Part of a small language model's weights: 9 heads of 32, 17.5M parameters.
MLP neurons of a small language model. Each row is named by its layer, matrix (down: output weights) and neuron, and shows model dimensions 0-191. Each number is 128 + 24 x the weight over its row's rms, rounded and kept within 0 to 255. Numbers have three digits each. A neuron's up and down rows have the sign that makes its largest values positive.
Before each neuron's rows, "fires before" lists the tokens most often just after its 100 highest values on Wikipedia text that the model never trained on.

fires before: "=", "-", "|", "cu", "\n"
L7.down58:123129091165155122082148157162101082167103133126116163151141125090139113125130103102138121124128101159138134125129134142113157133118171115098121138156178082097077114128165126105161156129103127144098124093153151140134115090128152146137131110145135095152131133130132114118136131156125087136132110118110123119145121165092139122126084127116091076164114132141107139113168136186138165116083189150159121136132186119110088178119129099093135111109148093128123117128110122167143145143116168149128119071115120110107109101135101123141129136138147152114098159131149129104144161142079128079

fires before: "ed", "ing", "ance", "al", "able"
L20.down496:129108104113135112173136104190088111110109118148126143129148146164128090161143119121101158151118100132138117117143126150139121106142130121151125113078129111144080131115144133130129154119131101118133101091120094105198150084130086085098155118081137161088129122099198133138123102101102072099133158153126155161163114104113100161116126133112140130166121097110117121137118128109145103130115090096124111106134105128126112119152155156135129123172164158088106119133138140096149098174107117137144150092150128102158103156114129091155161146160096155150145136136172142123143158122103117120

fires before: " |", ";", "\n", ")", "–"
L15.down353:151137136110139147186130173118120125115111127182131084114126122109153152130125134116153132130110111114085132172113131110138116132157140126147148113159120132133078110121161121118171159104100162169135141119122141155125138097165111147146136117085152092089121113141107104129097116178165129148102147139115094149163168163154153121134112156134149126130174136113099097114109120150107122150108095143099117134166077084134141144127130125106093132140103092093100119120152101115173104161136124134140129118119135120092110104126195120205121092113136127115089113147127111124157143119187141146

fires before: " |", " of", " date", " and", "."
L20.down270:108129197136119108135127101137107152117144141155169101103142111102089135112141083140126140106123132119158114168143115145132144118131134135127151142193129106116125107169150113156138062098132137125132122150127119156085135121111098153141089147082130110169095108086163187162091142124148116159142095149195146161114172151124152091106110120119121132127150162081111112113121122129118107143133103134134135131117116135147168083181115129120111134170134099130145154126147134068115096133113101107182102121129147117092120132106142086165118140130123136125091117123112112132128117129136144099

fires before: ".", "″", " ", "0", "′"
L18.down196:131159069088065107095133170174117108089135095137134112115124151117099157132114135160115125071124127109161134151148162145141092142080126122126123132196125102193114135157108142080122094139131130131134175142138114120137179107137096122155135124109126088124135142158144151149183114127129124125108133107139157142134088135140086119136140135097132139096153098120103142107100128148113118104121129127143155122107115163192173147167097114147131108119117111166158108147110131121119155126118121136133127136139130128114110106071171111117087130163134112097103119152156127151146113109097134128

fires before: "\n", " "
L18.down296:103162073105146137160116107145126126124111125121149176125120151084115118104130161122116131116119097151124124133116128153110146191137108128112138141162156124119083114172151120114146184147112137114117156095122133149169096136124124105163144125184109117143142123169127119098168096127102133120122104134126100129134137136156119115152106149101107131159143126178134082141119136138123104125166132149185094173171140100147098140129120063139105095113173111103098124122164134128082097126194168091113113113118112151155124153137138123123106118145148126143125132116127131140111106114087108190

fires before: "|", " |", "1"
L13.down377:123106150102197139132111123109155132148145152148117159104141089108110137151090149132122143110135124123150142142106070141127124144137119139134154153152089141103087120135121111159109103142095135127132132144072106086081144112156170122177145162147138135124076120106151120129088131091081076105147151099109123086143166168126099137125112136139128149089171152080105162161117108108154110170172165126093153122132174106124136123131119151152107129169134142136106146120124156130115164147144096107128129153118139140149128104128124108169136157096142122148108144143147116147136111136074156121

fires before: "6", "7", "5", "1"
L18.down469:116147098172139125157138145149143142136137132127127087174143147112095099135130122129128088107137161131067149104173131109096102109089153084153098076137095150117140104119129158187135134144098104134110136133129121124152151126172102144107131095100146110127136155144112129159114096102117102147144079127154082153149145143148151079112129159165156122121097131151153147090125113153098117172141122133148141153151110132168149106176145105126107131158126185151073149103120117111138105141145123145089122086105113174111112145134115153116120132133104128140105097163124147137117103090141130154

fires before: "\n", " ", " |", ":"
L23.down461:122089137099120117132117128109132149136154123153165128144165096100134142096143145142105158114108129112092113127119169122111115093116124143072130133151131109113083113133119154140119127140146136155122106166123067078153119127142104124136159141100140156135110163109127132110139126128136099098150106126100112152131122151115114127134061127143137116104166121167179139153143121153127136117143118148083122195155148137121127155137154133076124132122146104160096167132180096122101206163129127122128135114145153125188154176116105118096160118128117118074087146153124139122081150126149128147

fires before: "1", "9", "8", "2"
L23.down406:101099125144157128144085146111126115152139158069133087153106160111102118125162148138137127127123148156122149119138147140107120140125141127139163128138107107133137129114122151125153115097141110130091120131110118142120120091139116115125136120106112098141118157167146121123106135143139127147129144101085132114158184122103160120080179169131105108098147120111113085132114101122102170139135125160126157155113065111116121169131110090150130144154121077166137104132113158114113154078142092107155098099141084132138135164121202099140127132090181084115125190159109135105148159117137157117

fires before: "9", "8", "st", "red", "s", "ed"
L20.down10:159116121148102123096144132116107176101137106126111172069118135183153129122123121132138117130064109116134106151079099102140137125107153128083137138099111160117094112115103148136108162140142105125108129134088171088152121157108093131117147146163149095104129119139145150102147111142109096159085139117153063144132138074110165131142086128088109128142129133098167138114141136154094114115140127129108093149132103111136119100150098131101164100161164162144163145133134155121108154147120094110100138162131152144129157108103118104105160138108109152116134097105153100101159128135076148133

fires before: "|", "---|---|---|---|", " (", " ", " by", " medal"
L12.down190:124128152116116135085126128080143172157075146102134103109114143167105149104095111143107121128104147109139154094092122140129140150142077155111128161166110116131158144111114130168117108152081123103102113131118105110136156143161124145139134142134165114107132133119150127120098150084151126108135168178147116052063127138145110128142147141155113133127123093125092154147146130110179110134121105153129120101118082154145181094165158122140117111132133142137118123154122109124123152115140144115091164133108194135114111129125136090138141123112099108127086134093109108124121098100128176180

fires before: " |", "%", " were", "\n"
L23.down560:134143090099143148082101126147124122120162116124133118152119157105164099119141155093111136116131134166168159142129152129103100155136125129115156188146141186084150157178094155089160161086132098110122115144151147117160095134086137113116134112116099144157123171086151153118128117084138138090122133093127150127155136105127120108112106119128133136114143112168153143151130114147092072114167102117139156120113132104120147091134169090179157123151134102120157121154139112157075128133133137115089118132109131122121127121130121123102148145128129125067133083116157139143097072123112105151

fires before: "6", "1", "4", "7", "2", "5"
L16.down558:129152125138107117090109117119147085114077112108133128142164110138136107117085145104097147127137150156092113128158158142096121124127116172121135133118123131105099090135139109141128109146111130141182148110102128088124140139165151113106113171147116132097108116154165123127162138131094185083093128111141149120091140135103103093090156108113080095138138149142149125111148152094088161116137142121148083090132081159121104170129129130164124123064121097186135121132099134132138108183160131116103122131130120152156164107135104086080131108093132159150109129146146118151152117146107118108

fires before: "\n", " It", " The", " He"
L12.down232:120173074121103128097089155118127140128128147195152101129153162128138155106159141126135142134154146141132100098142122112140101147106083158094157082131108152125091108171149149113131133113174149126103121133178120124113167109147104122117101125124122121165145126113131161163151153117136133113128110134119151134087098152137115148161157139150159140156141102128119141076089119115160123143139155169093117133108125133120127087134148092088122146124139137152136165138120123136117103185134137122139128108133147142065114090112137117154145101144108070130102087126166101151114146124150173187

fires before: "9", "8", "7", "5", "2", "6"
L22.down246:121105090123145143133082119117126123130148123127176135151167140126117144183114131179178127132130134111138134113124170151138161130163151117119177106145144122139161115123136097154135112116103080125101092110101091105149138121140162103122088155108097158113116124167147131132144126181096121162154145152114147137115100144132133152175122148104159155102143148105164155157140152179072136094094156137152129105165149106156120164129166099162169143154135123121115106084126139153140167129097151124166149162108117109121114108159095112146150161126141121111128100099108122151099151129117093123

fires before: " |", ":", "\n", " FW", " ", " February"
L16.down343:135154100110123097131117135133082145113096097130106140110184126117127096107124075079135125148108172101136123173111129106116141161167142135139139130131137123102119103184098082078122150094129119103116139178110120094123140100135148101126114124127102154153110100103127161107103096114099064113107089135102143142133123150145106098121139117107096114155166141151133118090127134143142130147125146103130126143147112100127151138156124089138180144149174122124149126101142171122095104102119129115149116102126142142190104157139139135145130172141115166119083162127147162118129085149076133139

fires before: "\n", " The", "C", " It"
L4.down63:126103132131114156075137127155129121156132114155109108174170145161131130140118108101108127139117108115130128124093139159119145117122110109104149116120099143124107061126119078080136086128143147105172132137141146104127144136150164134143144120143148128223194121149129127134134149105143143128105128136118157126134148082085144106119152125109168130170145128096120154112135116095171114132126148176093104164169081114072112134182156110119105134123127146146103135130151122109122129172122158088163136122145108126080110136105154116124140131156114138158148163114131096112124092110120130140

fires before: "0", "s", " of", "th", " century", "."
L12.down568:145134169160127130133191074122149111144110100079117125116161138147107140092128139153145094086139139155100135120165164086115147142070114133123110122170115124080130167151128090105103128142123181156129103133118132141114112136113085128174131125121140115069109147162143143148143137155135167069119132114092116146121168067143153163117194147144167144119142111114141097164130132135161127148122162149123141108146108109155153132178136132145119122121148098122117103140176146140117135119133128096148096152134126121113126150117128094117115145132144090124135118116104100136143172107132127103

fires before: "0"
L19.down326:094147145113151179129078107138120107163110143147117118137135130127144126142110149158128139075126109145100112128110152132132133120140120106157115148150097088111137237165114138140098124124129141086138104088128102102126121161088138158148103148134159141074152123117112121110140148152091150097125149143130132138136138084116127159121131135133153124114178127161097147152166131118099069108123156116058125129102086193131161141161117110143091145118121113142094122113091137116137139133168160127125149118103160118130131109149140113136115149138152128106136095146133139091134105108119139164

fires before: " ", ",", "ing", "v"
L3.down79:138100097098097120144091125118112129154133135159136110126125157118117125185136156156118132136124124123079148162087085138103118108130148149147127159100115106071143145119091093122164120084099129167141133138140150152148116120075191104145131124110149128221121103126085148130168135083122120103129124124124104167139130128155120120105097137142099133133119148130122137131161149116124139151162062134126124136155132086156146088151105121113145147119082170118155099101134142128112132132135137142130132125128162117136111089114197183127146096141125122104134149093119140127149113139137103111

fires before: "\n", " He", " She", " In", " It"
L13.down309:139176107125139142176103128110137135095132127115098113146149148148145148151161129135080171173119121112169118132103111111131108138155100159097143133126110116143103108131131093131157138088114119100100123138128091111150103127181133119114105124135145122168163137121164173138118134140134134132139106105170138127115119143103105142139138111084140139148103128126180144089174082107153161142122152145102148154131070136125127094135157155148118150141118146150110131076104130131130129158126148145159145107130103115106080127125211103171157119181123073135151145114121089129116137078112133126

fires before: "s"
L15.down430:121154135131125112146123152110096130088114103108137097115114117115143120117157151109073118131171128114084171096157159127141131127110150130140107145196146148084156142115154118097102176151105140147144172120117143139125148115167124117140143143107124154158110155107111109167146110127145174134158112138135100110113142094092125180171137148167128103190114081137140095174130188155114115100154106121109142121117135140107148129161121121095173082165113132141142104139117128147112112149142110137151080114147127125122128132106118118097086140117178133095116167116089140122133096155133120134

fires before: "ing", "ed", "s", "es", "d", " of"
L20.down165:164143111130125125048159098135106142154102153165125120085126148128129128129159178098121089134154102138105128108106120133119159177127112134158129114095092132137127108132131137102129137081170109125124161162150134097155146111174116111116137167145135143104173136097171133148126107143104128098147124144101166151136132149149111089136157156171155118133055134125141137146113111096152107126115104124121144086144098178132176135144168106154109156150144100091097119119118100124073135129138102156115103178108140162125122154167131137154142120122115133129124147131102130130175127118107133148

fires before: "0"
L16.down157:104103144139097155120133131136114125137142109164153148118162137138100121129116113133121140154101133148142128123125130114144118098147104159124112128138117130132064151090110091114103100063125129136120128125105124147145067143145138119109137135173161151096117090163110141104145137160160113136117112144178128132080151121091075107115129150122113116144102147108111135116130162114112094122113135077128115129126143090170127113148119180106111118052082146155098161097087086130124186094148096159118130093105097132148107171101124121133100129115148104134147091116124135151112077124118144143

fires before: " of", "s", " in", " was", ".", " to"
L13.down258:187091153095118163153122159145120136142070128133139126110110133129111108101160155150149068154167134143093135110099126130116144137152102109172141108113091158105107111151146058122124164088106142136141136109159131165162083152103114123144123139133140120113098148093140114122121144123143169124150111129145116160118111115162135109092128121150109102126113140141143122132117126117110091092115107099155123118116149171132138090124151191137135163121144125100123100088142132136162098170134134167131127166132148125102160075070144109148128138154112132157093147137126136098074123107135155122

fires before: "ed", "s", "d"
L20.down33:141094153117135137129117122110103129125140098140094143118146106136155127090112118126134120163126144126116116158145147113146131175080101119158140139117139114132078147144133163086085152115158114162097101145109159085127153083139158085127119100124136114099118116177156146137115102131100113098139166125091105140126136133091150132117195111134143170124092090087105156131152135128098137175105136101128167068132125147138125143125132132156164152130160084134134145120131090110109124148106129153102115159092174078145124144163119141113129073116124115132122170125167115098115137162095124158

fires before: "0"
L17.down211:092136133103086157129144096169133131139164141156139134091153132167127118115122087131133116085139116147096139109107145132169142095130090099145145163108096093133070104146124113133167139142144149088126095086107130106149139109156150168115111110097109114120094119155140152132114121131164092113133099108167100154127132106105139112127117106142115162145084124133125134126135094120136099132161158155088108144088132134154160138099077107124119155142132148135144141138068102136173114152144096155149125172161162173127143104171092132161087130124155134096122113161153113117124133152102142164

fires before: ";", " |", "."
L19.down212:154106134126141108157134155151125112134126083124172126078133076125136175082151115108145098131161173117096114125154156117107156096156129124119135121175127108184072122143129095148138165143098123113113115169123106131116121125139154155153140135093176135086169145108131139179149137152130138137152138092136154127136143133114150099188118137076148146096160133131156131119115144129106092148124125137115130150123127137163127133152138121136101128109120141142135139156145141074151141125109146081151126138115112147107127133068133136158090151114116100116093122116121086095111111093147190154

fires before: "\n"
L12.down481:083150102150073132127132155146148174130105152136167104140134123183094159130160163165100101104097131166175123153155171116137107119121098111109149140140139139178094084104138081143118088105132130166129113090145147114112106159100136165102135126113145106121143135129130157173121119111118164126151151116127153155123132167141119101125120176115122095191123150098137127131089112151111127106119125109101129137115137138159168101147154128118093138171111090128098134138126100111166102149138113130096120117118077112139096128104162107123152140131119109127141150092126104109141093091161123155

fires before: "1", "0", "9", ":", "2", " States"
L12.down504:120095157101144141167121137089104134150153116149132111145139112147166112135145151125140116107120126151138146074110109148143137152149121155120148126131108126074140116176136116119103122091089137079102166124144138123185161102156141131103154126104104170106073161102111118083105183128157125088077129106168080096106128161083145129119115153155161137116103149122125150101152105149163135127142110141112154124160132141163124086128112130120084123126127135098113176165090135137099133128162134101133122142138136181130124134115100138173176117100145126150156118123101140139140095137112132124

fires before: "\n"
L11.down250:131086082144079148142136091127142117112142127125167100118152119190123147146143152115111121134093123119176132151141135154112105134100146114084153143038124123154112101148151111092121099118138099132098124128109151138165069149130139142123133135167137148137132102094097143154109132122141165158144125123110193125097104134129142138130096118124109127157114113146168089087124101133155117098135142132124138105140111131148125126143125109112077135106119121161118119150145102126125106143134100134110119136156076100133143093129209107136145138125114146147117156146174106133060121138143145102

fires before: "\n", " The", " It", " In", " He"
L13.down443:128125122144124138096110153141139141140126118131159116151168145153127149138155131185069120122105137134150115111078144127133115130111101129132130128188107137149075042133134098083147154087129128090132104141130098094164109139145102136113141096136120106191177152119130188158147175111191162119132118110121170128131152174106111112139127140138131122147142133149115157066153119117121123137114133122126120096127100146126147108148145117115123131070154134154111146125113097117133131131130119135113117127144114143080079100111147137137148134186123115143129111120169108131109113107149141151

fires before: "\n", " "
L22.down347:129119103088156142119119142095153097114146169124139148124127152149136072143144119136134156135146123118123090109093115121088154122099097118163149143180158150121106116135127102150080124179101141162110124113146071149153178119107164133175128155139140115075113134132169124150198129155121122120162152155157103129138129101143113157138088104138143133105155122150111136159113146138140128134149128093181151134145129136117129125174106133121150129117116117146152115119143128066122116139117144093130138157135114139136163099120078100075124174079154143105135090131143145110111167139144152129

fires before: " |", " ===", "===", "s"
L23.down312:139164125125137135149138141107111122121124137127158164111164116110167145115120156139119111132096139127092181088137119129156154117106142165127133128155098126136086112125129129167110172149137139119139154154119134154135178113136128140108117156146187105067098119140116112108142071124152150153156117103148110099099094110106100090145119124144100119186156141106163148145107113121126132128139117101122124120080138129128117148121101164118118152120128181128127128146137147112102095157118122107112124135099140105122150096145233146116137147087111158122169142174105138136140073157153118138

fires before: "6", "8", "9", "5", "0", "7"
L20.down50:111159116125152131071102119130150055096101062082112125108156123134173133101123147134097110145115100111159116132109140109143156145096127122144126094122132128101147150133079165112103114125107114149134121156129168127133130162133113112093176125136088135130121169128157137107114107092109151160079110116161087124143102138149109096153142155117090130103113138142176140098115100138126193093190138114152111105151089121137106104100122112142154125131120108153138152166119109126112154136098134103108133142147140103151148129122112126106181121118103091139118100092143151155112144147138125103

fires before: "3", "4", "2"
L15.down173:132147144099067146138156143121106115144122133122154101137117120166111134131148091104099117087133106128136159147086103103132147146135102128108079143120102101113167117152143145078142164153131168095114134129115137133149156107113127132141159146092106093125125117116106122131143170161100087121127114104105065131114111152099059102150102119162110115103148127139160148086085079126118123174172156104100112108178167139156097140066139127120149092116131132150151146142129129139158161128142170151180109135118131113149160134124108121108083108144126115117130111145129115130107156137116137123

fires before: "0", "5", "8", "9", "4"
L14.down411:118143168159087122100086099121112117128105128139183135156129114136113153131137106113131085140124111126134115106186138162160155127120112147122148093138092178084104113151095103137125158091143144123144117139151093097143166088112128146141105141130155133116131127101099119094134118118126111140085107109131131157106162125114136107138145109133120135110153159132159111124134108096129119154112147128152140156104149139191084126124159140121116185146114084119125091139110119113122138139153124152090132140126097144102095161106228108129111122136120103104145153115133166156127083091170157149

fires before: "0", "8", "3", "2", "4", "5"
L15.down359:106131134136193122102108118099121134150138101148174124146149122151146123184086145166146155117104126103113139136150204108117142177134163115104109119134136151111095181138142146137117152126118112149161098147103145111135107157131172145109115172101131172100141187112107072103137127199125144142101134146127150154092163095133149109160165105139107084125130103142149118154129123151085136117113154123119120132150126144113148135108090147118143102151134108112096145094124127133114138158114137141132146103095139125146102158154126120153145117140118129182120161162138126117111085159136115112

fires before: ",", " ", " the"
L10.down344:128142120102170124104147171149120120132152142103083095163151180168126138133143089153102144106107131145125165157077160122138133166120131129166119138148126100128134113093138087155156135125128149115136104100144101108130101145110124154106160136136168101146141107139107102160124127151146117112156133117088144150100115147116077106128129174128101098176129147151113155119151126147179151112122135179125157134165112128114132110139130144128095124138137106171166177159100111127167136125117160093162128112162133131119127115102148142177157108133176128112155168118170093111163099102166137119

fires before: "ed", "s", ":", "6", "4"
L22.down369:152169141152139091130106130144126084126116148154116131145125131133134133118102140106136128175146143178139091125197149160179095194125093114150104156090104124130134104157129123156163117136130097146129115099129119116133157126151181121114126126174117127080143117117163152111152098137107135086089151114109142114138162118109121160104101160142094097141174131141150107099151159156141174139161103111132120082113124110162143112152093122134139135100130157154116120120128142120130135163119157135083120117151097104126083146096190112153109118105125125124113122127138155112078146141137149162

fires before: "0"
L16.down261:154069107127144144148126122119096147134140135134113142081138129148121100100125128148077137114124142152123117103116077127132084116127120129150134111138122108120077133149120144098162124166097131118108075095126119159102110105143111076112134153131143157079107122120152150086129120108117120096104095167166155140105127145131136140115112131116133133134100128157115111100126150115105092140115089115132132106140147095145117155137136084111155072136134137138153146107116080106156104067134110110156124159159083120117127176142079156096112049155142118128157100129148154113166096128120131158

fires before: "\n", " The", " It", " She", " In", "6"
L14.down352:122132153172122133067093156148115134116111147118138133157158155163099136147163129172077136125136139130143102143090133110113161128125135148120108135167105112145059063109129127078148143107132125091093121131145115099141103150160097104098132106196141118176169158113133159168159167105146186126147098121124121114137114119088100119169143154151137115172137136102137140081140114102136127124099156158124116130129086132130120092147132130148123136116107119130127137141099120136153136139119108159136122107131097148093105119101155141131155123153127087153126114112181091123111133121143146157

fires before: "9", "8", " "
L16.down569:117111127143143140171098136120151105153135127076122134133116121114151078174123132118114115121152119145142078151094121109092118103128105130128161134148106131117091140150131119128107153112176139177076127102122144131121119115110138150144126112117068136117127170145138115115086130116080120128164125101131168146179146130105142155163136151122108078166135151173130144147143152093125175130115168145131118156172097100127123142135100115169160137134136077106112132135114100131122092095080119126121078111147133098130104093140153124114138155143149126082167129116126082101116109088120175117

fires before: " ", "8", ","
L12.down146:147150161140111087100110121144132160159110149111108115112126157138137143087119134138079117122144117149116141116097144110102115132121193128089154098150144126155152103142128138133165109146137132141123125099113119141113130133122086169190173122087130120110130155085144076132112137104134136107149137074154100163123124135183124123077137186185127139126139135148146115158142179160115139126140158137142109102144136097127146135088128090169165117145130141165138166096147128138147112131119126084093164146110165154147142138112177144149136126160139174126125153127143121143131178111117127132

fires before: " "
L7.down528:092117141121101097135101162174121171152148131107124088162146158128086158116165139125109151105118143134107184121090154127136123146084168157151125144070141091126096088107127136088153093172144178114129126124137147107110130164107143130134149160100111126161132094157081105168134155140089138084137166105151094147116136124110123128161169134121126149146096163131120161136118099139138107147130167161138104135143105121142117098132127111124130127116117114150167121127122142107106144150130105110120108151118139144137142150113195114136152129138154129110108125055138113118126144113079100156

fires before: "s", " of", "==", "al", " and"
L17.down241:113073119181147136144152137116092123164130164147136099133125107108134135149134155125126139157167113174095136104114173121108142122109114164103114062175113129117156149137163159111136174104145108154154112084106128129134140125149147126160172138122117119109115138126158121099131113086173161145126105120096136131126165152105137137138152136123162167120093138120120119152139129118137140134124129115153157095117107166108130132159146148119173095141112162154166106104152154145106139127105157119139115101147147124081134142113162137098077156140110144164121194136136107148172176142124087158

fires before: "9", "3", "8"
L22.down398:119138123161136190115142155136167139086139109133120150113147091107146077125123136126096142126134109154141052152072121141132084135119152147119145128140160115122109137135124143150146139133110095159098086130111183116102139129144109106118154146142168137138131133121100139146141156106158105086135107095172123128129155172118132120108103155086136140133147189184115134140163096150150119107163131133146116136143116105150101159059110111093163145130144100161159135112075124117097096135117168133147124123123108136127120109135110138115132137161112103179127101128097118152103098131107094124

fires before: " ", "1", "8", "7", "5", "9"
L18.down124:147113140165164126162109132131138125150128132116119116141160154124114101161128128139100134158121150128144100157172104094104101127093105155096104158129129088153139203124128143156164172135158112160119107100104084135147152165083150143134116115133136139110093116109111105137127138099118164094128133148098141157148137151097103124123169154139131066132147097140076191154088140144137136119174135087074105143141119133080169122112110094141110112107132126100107129114147123120119105109109120119086115161129121078126121111120103143135127081150158121105144113104084145138133133150137121154

fires before: " |", ".", ",", " (", "\n", " was"
L15.down193:111100164138096160077115145123144135157115181136155117114136076150090104107135159139118125075136139118123111107126148140105094102119091148107167107096120112143119107139117082105174128125089164096103174125156144122143175138123114152119141125124111121159136118121114109154134157127123127105111114139161157165120120108143120154134110186136141108145074102098156094092109137151132099123139131126111128185108127151139178135091194123178088129145146111138112123123148124115110123120125142126128111159160140137107091127120150078147130137124111136128102123125160135112135140134181171184

fires before: ")", " |", " (", " ", ";"
L18.down313:124092130148141091145116144106131150166175118114141153125111110160134152139152115142153132124155171126137103133109161126123105103126134139133117151101109106148110156179126108131126094141101134080128114143148118153108129116141125134120074111132155090137157103125132105105137134143134092126102122094156136130116114132107065118125162120157180151168110143119151152161127082103105076162152110161119145142083092147135158102154124154155148139146086110121097091151124169178177099124161136106128140103123165095143122153050104131135149132108140100155116158109119130127148136120174148139

fires before: " ", ",", " |"
L3.down330:133102147102108119140152108106121193141114133122164133111146120143132128156133137101133138130141110102091096140123123113094181072077115144096119145163149130119135102082124120161135115105090161119141133142172142147118141121146184119148149095116103177173108082133150111140068103128118129083142146124118143171149150127122122151132128107160130105153152110068116149150126112126131142132108126132103136150091107128137161072134157103133114115138119154125142080083111127160157149113096114151162116108153144148115117100077133108160118109111134095137145094115113125103124120099173161105

fires before: "6", "4", "7", "0"
L19.down250:185162139138108137113103139090122098160087084125189133139124120120109138140109136120117074113132126172107164127120158113097125156150097154093175139140131125106109127152110118115147153117175151135156096139112153165136127125145151104126120154136178148120159104142088132120122144100096153109142123096151159138136148121147126100136162128134102143130167173156138151090136105135149168132107163153126100110150117184133104170149106168137179155120134151154136103099138135098112066154114121139106165114121134125107100124143153097110111111145137075137112109097123145162106100107114120115

fires before: "ing", "s", "ed", " to"
L19.down204:145145159108128107145166102152148171128101156124097172113166188168117060161121146118170147175130120153111128142144123161159142155107113129150102101147097138099093130093096132116114117124124118150119148164133128100171124136124112091108127124149145141147119127144148125138177126146138089112174175155130112134100157104117152085115134137137101115121125120140155135154118095120118122188116151100117118115117112131124164105133133135132115099135142130129179132112182122099103169166102133176103086135122154103115123171103107125134170094140127179087133110148134101122147151140129148123

fires before: "\n"
L23.down64:097096148141126134191122131103118116108123122150143142115076159127136109119115130129098160134181150104129124115117157144128138145127136160169136123113146124116108156117134100141078144144126103145114110088103084143096131112118108108122145153161130134163111130162134143103142103126140157136151119149124112110167133100188118098137117112089101141138128097152104173166122173137158166109103159123153119135159131126092134136105125116104134103134139115171119154129167129153082097141132120141094158100106121126132141098108055107080108143111139135151114120171096142131136154154095048164

fires before: "0"
L22.down338:112127097121093151149169102106157166108120140131174156131136123149109113166143138149127142170122136151162134132134103100174106132110130138158130156151120148138134096123136115157113141131146076131120096141092111115112135145129145152115175149119142105118105111149147173175171153129123106094157135145153117093101132151109147139154110107113138118117137109148105130167118075148151110132127131113083126093091152104128152175147117118104114130116115129114132156133118131126165117095127131102162130105142104157133132117147119145173099129081175206054154128121158119069101097119107132148

fires before: " |", ";", " the", "\n"
L15.down165:144123152169142096102166108154119149119160141155113138118094139108133130115134129104108088122133110164112130140132079134117147175114123149124141138123084117095042103142131126129112119136126147102119135128086116139113186103131151141127116088159158149193171074116111135103102131103131113131113131113130117127111154170122143077138145117134112107103121132098158122124105089113148107112084131115141109126157136088129149132114152101076114121127126141157085118151126134164096106104178143135118104138085126144168177101076102128150103159116112137108092134151124130099090129128099103122

fires before: "7", "6", "5"
L22.down319:171125098107137108150118123144150137136136108129146112153108136146131097159099113107087118150168124094118117081081132154151133129104132148181118100156123141110152119178156131178102121119089086119185145113140118103122132133114171096138165109154182131118156168137122129097157123153135102107137129145169119093118141148164153116121138118141121105145154129138151123131119144153110158103121096151131105119072113163147146117122092141103128128183113181159108142159088113115133152085099133145076132152158083152122095119115160118113124126122147136119072138100106133150108095117147113137

fires before: " "
L20.down464:094123128081118177139097136134168121107138138112135175101145139143133138154131141102087140118182122123148102133107108123133162121107146124134122115150136179166093138161124152130092156151120142119104049126124109115096164088174117154165150129100123154141109123144116105148123149140111143106152144132136109136133133076162139133139118149162091090106134152123144110152097166124146134142133121086096088147121141142165134151162129097064171157174091103137114097087117103098103165118150117143124160125123152143121123113115149127091148102148105142133161119112105125121147145133116117181